Weights of a small GPT-style language model, trained from scratch on English Wikipedia: width 384, 4 heads of 96 (1 for keys and values).
MLP neurons of a small language model. Each row is named by its layer, matrix (gate and up: input weights) and neuron, and shows model dimensions 48-239. Each number is 500 + 50 x the weight over its row's rms, rounded and kept within 0 to 999. Numbers have three digits each. A neuron's up and down rows have the sign that makes its largest values positive.
After each neuron's rows, "fires in" lists the words (lower case) most often at its 100 highest values on Wikipedia text that the model never trained on. A number after a token or word is its count.

L4.gate628:503515433496514453500494508522536535430444564551552454540494558605539466480606454445531442457471484565498427458477471576402465541489499552486458535577583494525582454495462542542498484574520491442546495435510572440499462517491443421455420554549472522453541587566389588542569536468530527472466496444545502416567567415495577517507521431506499451508446469550433552509462442462504455566500566461510604507514467491516483472541457470466538476402481550407561489517517469603398474566532541545525504471506483496535396410547530463473532596519508568519508561483473510464490505508446580520
L4.up628:432519503442475518529514418457468584585475492479535492410463536584499477478561475531506530529504535451571530456479546544396448569548419517468483436561586538527558520569529497572476504494439518437526519483545492482461397559468402566513444491477492507534416505548478422457478487562473539416551469494522549599503598498539498479529546493483478510476565566506520370437395501509503426568527468422509562519533457529466425480492506526549557506542545476507558516513529555543481563514481503486506472438423579450517479542448513505562532529502449548552430548480524538465508535454535434478
fires in: "up" 27, "out" 17, "off" 6, "name" 5, "part" 5

L4.gate406:535498521495573475530534584546503510558504397429501477509505488454509504446467537516563503447506532497539493562493473515462416453459458574533467420441472442424596585531588571541568442526461480513461544466458571544425589553436482485400549500491535555548424453563480463520476469477589524448449492518507524502443433484518527483512433430557522540448627533425467508531479499523423532507545466551503518527523455546502520533522490536460518563479494554468490389491438443448482450580476479508442435435525441453405489526498509479482436426493522527460536575591552432480513530570464436474
L4.up406:543446414597459506479534497464449482520457606537548531527564502521502459532455461467522498452522449535532501521483502473559434512555486484429565574511497451593536526469570459467518465515570543435462493559484558479488435530517558513441550492544586544519467503470541539393579587406550554594529465568482434462560448579506455457548501506481510572508441488458484436520442529494530478452513532481455510428559442567558440479457561509448489415591447513546433516521381565619475483526462449537425507484480461510444523596454576431527602537414551459547479389501576553528448524456496575508
fires in: "her" 33, "she" 12, "mckee" 5, "mcelroy" 4

L2.gate545:547483476507611468512450366509464545508545499463440401403465535449552450452491494566451515583510448505557506525553494516443530560428600594422537556510569475488502512545510543551547474471569475551575571557509477431505564635563575503496514522531492471455480549508507608484533498472452527566474482385500538465604404418570500558407545459554528375481482442599476577575480474511574480473506494429457500587518504489516493561462463520506477461517489399513373462493515475586449483505541492498539536509467540475485430370459469493467553576477598519506515508490475481510520449512557574548
L2.up545:443523575529479463524544460517489483471533395515471577498477599408467447537483462502542539490471553442443506480536520441530488547597462485478613497565601601401520456458412552625445511468572496516551471465481422555502547566454583509556446420514549562493562554577502428517538409425467522436569481422498501448568504449545439599511485517573462575503571473455516495505547502471410513454429493482583529519534511482488544453466516471457599437503406531478474521530533421484486520456522540499445494583585543493452442462461448441487585522505439514583509445476402442527451512525497523541
fires in: "period" 14, "century" 13, "history" 11, "war" 11, "era" 7

L2.gate512:503458476564517468588533474460468575563459390497494540566514436463539418520540464506516404525544473395552500400451454519570457477523608576533529506500532497490494480554437524416403520484476530570492459480485393550472473525489496552466567444455460540446572508581526533540529480560538472539457490497500408432424479486488543400467451527528533547431541509524487551490410465486479564474459522495418579508543607493543504512528540547526425516475484524472595466443509487483523458540468503535471560438481553522544537401494492508602523466547463527539564506385421510468489529601543389421
L2.up512:458507502504545437560610470434482551450485542492469511478481436471489473376463432554525468559548513384496517485479464507493515453504497491533551432488416466454463503496562575514482491476452520519444516541516542486378487362527498510459476603483486472511586554545448524520511543470538475528462490510378424540557466402458503485461519440522477465516482522489490547444448454574485614453468423479450471470543514522442559512531561494534513542463527493456495476617547459423430396527465454548440440423537492550417483477510492498540519411518505434401455511571454475502482433555490467447
fires in: "also" 70

L4.gate363:570478436461460506563537480494490563482432515556447525543501524479450515502557528483528494466452492478473439447422520476543494600519524483524529536439544505506503561475521512498490474492409497452557486575492478488523519505550538566494456541585474520498473579430620546456423465479551435503515523500453511516530469562553476549446468552488631559455512467523532432530524606553505453471456446432530502492532477556507509501494528510540483550510538556571461475416457567500490462522543440426538477483497454476404436465559537487516432525583435545435405531530472498471530462516564421498
L4.up363:430405444474528435437463430468511468447578485478446629594492473493472501462508505560464445495572558495467552505564484522589533557576514459493579524535556389487430529414460512484589523495502481510463526527601475432417495479589563440501532464556486489477509495565549607505524499480602548490579530478518478475517568525497436507462438597474435549497553485493535436439505605565463547586521469614483406439506515517517529532531492420514470495452434452451443544480486487446548537496554411446521514546451532539564590494486560488483459536603504523554554538480476512576525471472524547462
fires in: "he" 38, "they" 14, "i" 12, "she" 11, "we" 6

L2.gate43:491419498515619471478483500477478451500573435458531453508417466502450507408479414442511455450507509486588514456539530439520554435465503496447476435535486500493500541469500522573567402473520502502510548498493550425468472485558543514497540489485497440447520505576505475575551508528503439550501566569491508548558418365452517519487497480511424466485552482591410488492442487522495535500556561494598458474458482458495541579443548539413505458536577424498397466509537475521513437487531583611464376544558467567520446415541587554475557470538468491565423461529463523486599513456469549555
L2.up43:510516512413455496518507544546535393530449539475446458550568531449539554524467485522638486515530554569557467482471565590549545461502473407445573626459559572434437529467475472459461440490580437581543558512569569522538410504635421505600510476564481468593476557458433500552465477589454433533509475543503495535570541493579488495470518438486483430563472473420452470487419599468543566563528531527499482495508526471487459519554511581495524442510520499499538482448488510536570459478567497487515602461459494531459350402498464509428561463533480558565385450488549432470413473556462479525
fires in: "to" 40, "could" 16, "did" 11, "would" 11, "cannot" 8, "may" 6

L2.gate548:495485488445435483559522561543592556419515500470558488548523471539426445437500494556488580454427520504435525461481535581489487482494472446516447470514565440507460531452525511548502492465451589449585516463549469520539464544526404392498565528518508586417474514530450531540551570554484443595548531464399503537485611477519504512441499456458467499542486451445483553537491549535537475510420552473541572513459478569496526440454543455499470489468444484568454543544527457600431397558552463459438342527547506618531523558498509451417501534601511604457423424415520555495442515541551545577
L2.up548:508518399548464587485414490492466537454514451479480619511477468527414558501425494525573402549473461577497528481542421589521550421517485495494589540543579452479526493512540527504574495573522471575505480502457470392473557561445462495484548513529474443543440459480567502519574572563599479517488488512504541523439457517602549455588540525480490534505516534517519506625554465465519568567537517450521427469463537540494469521525527425506407430502478527441461523496511466521526535508609446499553544529556539505594442447473498542445444544520420560522516497502563402507531504453461587556
fires in: "to" 99

L4.gate173:574429492441514434463466509462517519580473478456514599544580439492475546477518566457522483530550523554538575472556474435519494524446496462401506428507521572504525521466504571576476550463476499506438544510585472580456550497568560575481555538480521581483505518571467514567588569460459563498472458414476552539490535442538522624499565471521645455555462497445482476414498413430486516530523517564494508445435559447540503546482457425612558467589459448413570544409564455544504552413466431431515549488453608469477546460475477548454469529536471527540507575493521519577499506537505442490
L4.up173:531462522475589360423388499472634523554455451523502568473472486420532564603508547520474445509531496479454439562535442536431493458527516529470533426470465501553558530519526545479485477575445538440454450388516567475421579505511554404527493532579455487433456410492518526537613502516479510547601438498566528483470487519536484562502454468510570494550551450414542550505522494516490509461543535431509536563464512535481448518554423393553457472429470459443502556482408495499472614534460445520569531503512547481512585545527540474475510448467384582488565554527523557461491443489400429526
fires in: "as" 43, "be" 8, "saint" 4, "location" 4